Weights of a small GPT-style language model, trained from scratch on English Wikipedia.
Size: 25 layers, width 384.
Architecture: RMSNorm before each block, biases, tied embeddings.
Training: a variant of Adam for these matrices, 5705 steps.
MLP neurons of a small language model. Each row is named by its layer, matrix (down: output weights) and neuron, and shows model dimensions 192-319. Each number is 500 + 40 x the weight over its row's rms, rounded and kept within 0 to 999. Numbers have three digits each.
After each neuron's rows, "fires before" lists the tokens most often just after its 100 highest values on Wikipedia text that the model never trained on. A number after a token or word is its count.

L19.down1068:522482489594528563463501484564457481392500469524522433553549549517497522505608405469475527464462544447450528525491484518479538510446460578532491527530517522470462525537540510560452478481499507501533534515512560477492502502507484438505528454512547557524502542475443530489498498538520520505485487503561468488459537608533492476514562555503504504485506534443557462485502557489566563439485
fires before: "0" 42, "9" 41, "8" 4

L21.down1013:483493537499456547487545567469574509487490505484642513479521499482527512548541515457484520494512511471507479497454556468510573551484534471548530526480396528513480443446457483485506513572543487500545498550459520556522498529558503444467483508470429463497498547566369510550494518465503451483479523497505512432524562531499489528515413518607437458493435521528480486567539454473581456459473
fires before: "5" 22, "6" 14, "4" 8, "8" 8, "3" 6, "7" 6

L21.down242:540385509459584522450416461464542494517593456494497484520463511452542540540478449538504549496476551492521494442529504528464464470492538456488481545496547467517494535506477489439516471506543472531448543474528549428418470505544558514468493488468537487569485477504497481503475482480444536488494503535534507405471481425556516510445536607491569532468529500521540517521526474443491486503494
fires before: "1" 38, "2" 15, "9" 9

L19.down1013:526543514446457485576515530517431535492531441440521449566488517481480515541563481437538467553531527525423516609552478496498535512478501523494514499452454508424465459431474466500521520483543527489456452509436435532566502497429548549491509513523572457502494458514527462485483488452399460474482573488484501437538513447454535492462525443465565526519483444559474465521516564526488512481538
fires before: " " 56, " the" 5, " January" 4, " June" 4

L19.down632:484524477505500529444524509441519567453508427488452493496447453585498517525518533517599497423560587470542487478484477485403543472457526482455504504480439496529521495468511492441499512515504501518508490544504412568491464470510533492468467545567575485527472526457566506486460471470533508444501489517504507477409550523454497502514520481564524470519554505468504518504513508475466456536480
fires before: "1" 37, "0" 16, "2" 5, " GRE" 5, " NED" 5

L22.down129:492493495548510557498479503475560523503491496506482500526563495515455486547493382490459454459530546499530491550493520523558486569576424546547537485522493463451509492559469457590442519467442449539473573520460521510467597465478563452557502540427490515472504516428508560511532529537543494514580562493529506515524461548417455523452501450543491484505475524449529450543500472452498483454550
fires before: " |" 94

L20.down955:465526477461431552556467510462560583471449543409533431543528524472474468534518499420472507520480467488497415521571548565488524499508502511485483494463502487461498523472446512538463493479538438466544481574548444522525480510508464464521413487537445516581499492522389501480508465507489478445483438552392584493503475452481509548494474528469523478508452492495544519483580498444517517485587
fires before: "9" 48, "8" 25, "1" 6, "7" 6, "," 4, " |" 4

L19.down305:389483461457532473517515481514535421465459564474509480469496485481449535494455514504507475524525394451476519623537505492453455494520443531467506523474534481502503482526505503523463408560498532521520476484515493485494512468483519529499551486532503572506501456566500462585514518473529510484493563536483486493479460594423393572482435468494406559480560471467517485473523514472511514466452
fires before: "2" 20, "0" 17, "1" 9, "9" 9, "8" 6

L20.down478:479476503510421492491451566633563503528528562528499413531472490519494520508445451417449491474524489537523507504498543408566521528520531513456506450497542519491495479514453471576479533517476435507474554478482496447543629474465558469563501435495555516465476457501493513529539498498519482474483537476449458501500494481477479553466506554489530530510507529470538448477503457541501476455553
fires before: ":" 34, " |" 18, "," 9, "|" 8, "):" 5

L17.down755:438446460539513477405546500528489448437504551448480518536532508550525556461506532521464491431518501540477469528520491433498586489542451461533467506589499473537500474480482557490471502532493477474500582546409463530508495486544458499586490524522518499573460434481463535493464442514469475471446503429415519520531531548491481458435452522516450474530494507471507488560533467461531451495479
fires before: " |" 35, " " 30, "|" 11, " (" 5

L17.down484:511482516509510482469475476696496464516488453484508532460493480528467546493517500465493484468510525475451493427477474507487487517510484475530486496493563510472523547498500523525558505524493468527465542507540505506518469483487487386510518518524498475529493496461526479498506511534518492476469469485512528454491498505467525526492527475340483487543515507457533517435502491509585477525492
fires before: "1" 38, "2" 36, "0" 12

L19.down1077:508428458514505506469491512573498494547413484545516552492446416513510532447473472487496547414537557514471490421500418495537533514508452523548496494523538462482511568452480444527458492498498452438416528523527494552566514450541538540499503540559442468581511507431442547446533506504455504432502453485476547526502483492466512476494504503418445493549505497521507485469504548484549500470512
fires before: "|" 33, " |" 20, "-" 7, " |\n" 4, "===" 4

L10.down921:529522516438467551453462527531479472485504563560495567458500446491516527468513444487533532497568591543540541524545497513532443502451461555492484485559458436433454487519464514541459525462574447478473542545494515493455534504526467495532463471499496533574463539428477517481500517452474450451498509479493503480515556582502478520457415415527510505496461478520497570552483521499543479498538
fires before: ":" 37, " by" 8, "\n" 8, "-" 7, " |" 5

L17.down942:517486480535526498478523581558532479534407549552525561450462559475470529438491412488489478518523484556587547497552524572540476545505539531455521481507506549464488518464416473565413521425461409491496506469444539529511520513474458520508513501461469483528484451524493454578498470493508470486497498445507484491544486525430500565517521470461525598562415496457542442504508497510531498522453
fires before: "9" 28, "0" 16, "5" 9, "7" 5, "6" 5

L20.down728:480459519493512468432542414475483469538533490481558455509505475403497469520507481436472553450488475468446481535500479497464455488510414491517471525505529518528451490532589449594598520610454528472444532460540476478634521562477572504495479450504463447536537538479476520586495502528550495583382453513479436497459461535406456521480531520490514537537484460464499539489524468439497487545526
fires before: "2" 45, "1" 18, "," 6

L19.down121:528444484555494566457427548516491528473464485522531491520500533484443515431487567483557450527507452449555540519500413518563509522533518469554443521538458456531553540452484543514429492485556493547479528538477461562487493480523476498531582563516561528567484478471501567546533446536533477427464489500490559481498537544455487449457450463343521525467508480487536464494483477503523450445495
fires before: "9" 22, "2" 21, "1" 15, "6" 8, "7" 6, "0" 6

L20.down690:484494516501474538497448479496511488464469525445552498549585564501568515484455560489517469512479542367492514463540481416538529489475529521478474440528541546511461536460431523530535536517483477416497509584515465499566460519506493477500482587534529514527483455513471479522508502520494502365420524509437544475471436535537514468489436458532531487518496594459534490487433470478510497483515
fires before: "9" 60, "0" 24, "8" 4

L22.down313:479491518474514508584436586559539532553466481484519521529495511516578529458553511542493524525546537571489547529544473489499493493492457469513432574512434532497505529509569477584574451473510405527515536459432458505475519552499500521499514516507489460491513521494519467518522504428465601441472511585551515529518514515539494508420482499471534535560521498539546491546430511513577529497466
fires before: "1" 28, "0" 18, "3" 12, "2" 8, "9" 7

L21.down300:520525487461556455518488531495528473484467579450501497516483519459583561485457451464515499470464502502519527507494520428500550529490469458477481500489513554547524497531507508534555495447476491465488465513530518504501550454465595497582473541502484475528502468566503459531481450469519553493478492433433495514540526487441481560497501546491531446388459526458391489530455506552530473457478
fires before: "2" 32, "1" 22, "0" 6, "9" 4

L17.down591:516504491519549502480455495653500537517484408501517510487478488500488528492541451488491448500486484476469465445518481502480502511473515555545554487513493497484499510509475545585497492462483484522473514492466467491516536480474500483492506479522485488512478487516521471541550467493525562468498489510486504496524500497502484513544501469320538529482528459476531464467512534521528482516492
fires before: "9" 16, "6" 15, "8" 14, "7" 10, "5" 7, "4" 7

L8.down879:466503489484427492494490549516476555500530494444493481526580420418483496541498499470419456528492546494499507501484468453500550480532437486441573502430502459525513533523460513591521589483475490511542442482495479470517592513476526423467455528481512500485438419478445446472541496486481502497490493522449445543531544490557418466547508489488539484513485482536583452488504603528513524439495
fires before: " |" 49, " " 9, " |\n" 5

L20.down134:511507525518473529454482519489570519497524450513489507515619490479406504571487459463475486476483562486510506598457584513564464528517404519535516460518490421450545492549478485563464449483414484533500541503468493557479604496500585438568550580469517575486523492476503580527538507525534541498546516471492494560512478479425473522441465466543528505505497538522597478543515473499458490427585
fires before: " |" 61, " |\n" 21

L20.down406:448513493514524482462423575475587502460461529470507560481519532526493539548495498506567528495501518493470565431513475471489549466520478529532534478540517517503515567531515463510501495490516520493593414507502491479514604475437508452530504472517478446583409554498526536426471444499431509519459503533467495479504504499476491524456509446573537563524492446489556546490474505458450480552464
fires before: "0" 58, "2" 5

L20.down502:509465498479524569457465471452464516515513410443485508496595533539473531497476466506498501433461489445466423487458503541474489464484443562547492505535532526496465516533524461573449460558527537506535583509534529475535417451474516428591488538533534444482448505494474525545477488552548552474414524533501516502532513595442509578520524384472499462494520536449564501536444488475497579532509
fires before: "1" 34, "0" 26, "2" 16

L19.down1129:524508502525501532478571555532587507561473501425488536437491478492481586569412438496494458536476480482556528543498505399384509466493514513471514514525564464495505499583447523465504429442469463478507514559499509457479535456425520499588501492461434514555520526536530415509447518483463486494505470520494525467491535546481478566500493455471530491551515431473519535452517538481516449478484
fires before: "9" 16, "," 16, "1" 15, "0" 14, "2" 8, "8" 6

L22.down482:493490515565528546498399499490467455518493469437550525433620467468403494407405465506530503491573504474484554522574500451447534507555513437525478486503452440408536556555457493461499505469519544514467485554492498518516536542413558486561531545503419517482528476478494480526504482444448540430469439450585499546510573530490448590541506415480536437519425542473492514523487556478553460476446
fires before: "9" 18, "0" 17, "5" 8, "1" 6, "6" 6, " a" 4

L19.down877:537489454491474534472492544465549478504513461544434527447504467545547535532519532557474513492532502582481463462497485524494476491480460455574348427560538560477510528512422525481559486547410458541503540497566552430536544514555536469485492572509555527524450588524536546470552493526466480519528465529502510438497555517468455544486470575511580525459471474506452522512468475482537469439469
fires before: "8" 26, "7" 24, "9" 15, "1" 13, "2" 6, "4" 5

L10.down544:487535461525561478479488422514497588440513486534486463521546534490539439560536424485573455519469570444534509537443439512442533490530458505453510461425546530555510495570488546476574546560445518464538521510524424474509547507467511522513499527462521502446481569486593503515516465466570504609545492487509470523548518457462519517546514555483477487397569484533506532498522509528473528513493
fires before: "9" 35, "8" 18, "1" 6, "," 4, "5" 4

L22.down757:537522444472541412486497506338498491455529532473496514471491488526533476514544386485476492447494596553480493511515501412469437492535498513492553475515536531489433507489454508475465596498383430565536487414511526464490501457541501457540444592547500483489483565532506482534601472427515509516495453519531530509528508531485452522465456472644522440479468532382523494491436516420546507530508
fires before: "1" 17, "2" 13, "6" 10, "|" 8, "7" 5

L21.down935:482457500536501496513512534604488584514529515558529508488465567571502524484527415480446489529481619482547528527446507535523422475492485517548549529569477512477437509531526466522509527549485483450551506535447523525432552500431505556513496497436484409516527460445467496557494523483572493452476510483530515538550498516554548479502534455488529515456506480449559394533451524518564495467443
fires before: "0" 16, "1" 14, "2" 13, "5" 11, "6" 10, "7" 9

L20.down821:512495506494542506523542583455502476538539491465417466503410516521538502498510566547497531499418455524530453483560638540448526459536451459566441513525463464532505499527478417492482454485523441478531493560541508538483478436458415476504475486526538524488478543460511551501428437474525530536471510490596523475552438534465511512513569443513523449519480504549579534532548463481522559522590
fires before: "2" 27, "1" 20, "3" 17, "4" 12, "5" 7, "0" 7

L8.down582:432485499540527521525532564479490609500527459424562463455464469518555467436478508577527464544507512474525566551583491482487528506479484508531524506435489560446536512503536495536531545456571526449554517561471462532555540542430460539607436447485453470498486467507503498478494532473529498506449457518494485541477511504467470506509507399551559497493477467597528422555556556532460462498493
fires before: " " 31, "3" 11, "5" 7, "0" 5, "6" 4, "(s" 4

L20.down556:483501461541542524444548498495536503525591498530554528477460502519547526549529551469431548466487614479514508549481530409417457496459537532517565473458516490460483503452553467474478572563445521487499527463504570508489520505430476516443439482543515453528548522477503504554521492499443454474543466537506484478485609496462491450491463549495540442520524499451491478511437469499522482557488
fires before: "1" 19, "2" 17, "8" 8, "4" 6, "0" 6, "5" 5

L17.down71:489453495555537498509442508591484468498490430520547531497441473542465510497537442512487565448542513485510492418519499477512498541511516523543519487532451468466513514534501509538473474473462476492471521521536496540513490507465535503502533522585427475540461489490501502471529501515531533451454480501461504514568506478519478482544521450309492519528553480460562499442484548481578453534491
fires before: "===" 30, "==" 18, "|" 8, "=" 4

L22.down936:487507547519554524516530498640480515491527498599511485515491495463465540489456466507483576455522530492498509490574474487563529490538493507501516486444495498523471494466453587518536477519535517460484493509465496543412531520536475474486476507504505445496506473448505540516536512504505518481508517486530521481555542543476477559475476516450461506508555430469482522492487541446570493439478
fires before: "|" 45, "-" 5, "1" 5, "math" 5, "2" 4

L17.down258:447563443533470517413499438565525519467459500489527479444508505489524502522533545503536552508503479469537463494481538497456528484407517533459515461429535525469527514477622448554579541522459513484499557529558517540530545547510531458472542550463537487494490505392505483544452520470510524551503545515463494499523504503452495447519523475433507414524521491464515507549504476482477407498480
fires before: "2" 39, "1" 10, " -" 9, "\n" 4, "," 4

L20.down112:549446503465515500511522520465473508498474487415587513484553455446524484476542433448506494551517564505508536557501477489527505457561532444460609455542463514560486541469495506518526473537477521517564476525471535537515462498561520499481549516486497462575497481542479507537495513475500575537532569532374492514525497457491538569533430425542479470503511521488465435516522543423565469469512
fires before: "8" 45, "9" 19, "7" 13, "6" 4

L20.down1098:570543507485473514456526484527464494536474480469527512512455477527498513553543501492516622434518564484580493495455415458439533532520494528537499445497584540519498603550518490459519480540496409460495581551508539535446506495524484481545468505503433415517498578511521538442516469467519472495469386488506541507534489488520436483548563526441527462548478460531460476475484477471517420410506
fires before: "1" 42, "7" 10, "2" 10, "8" 10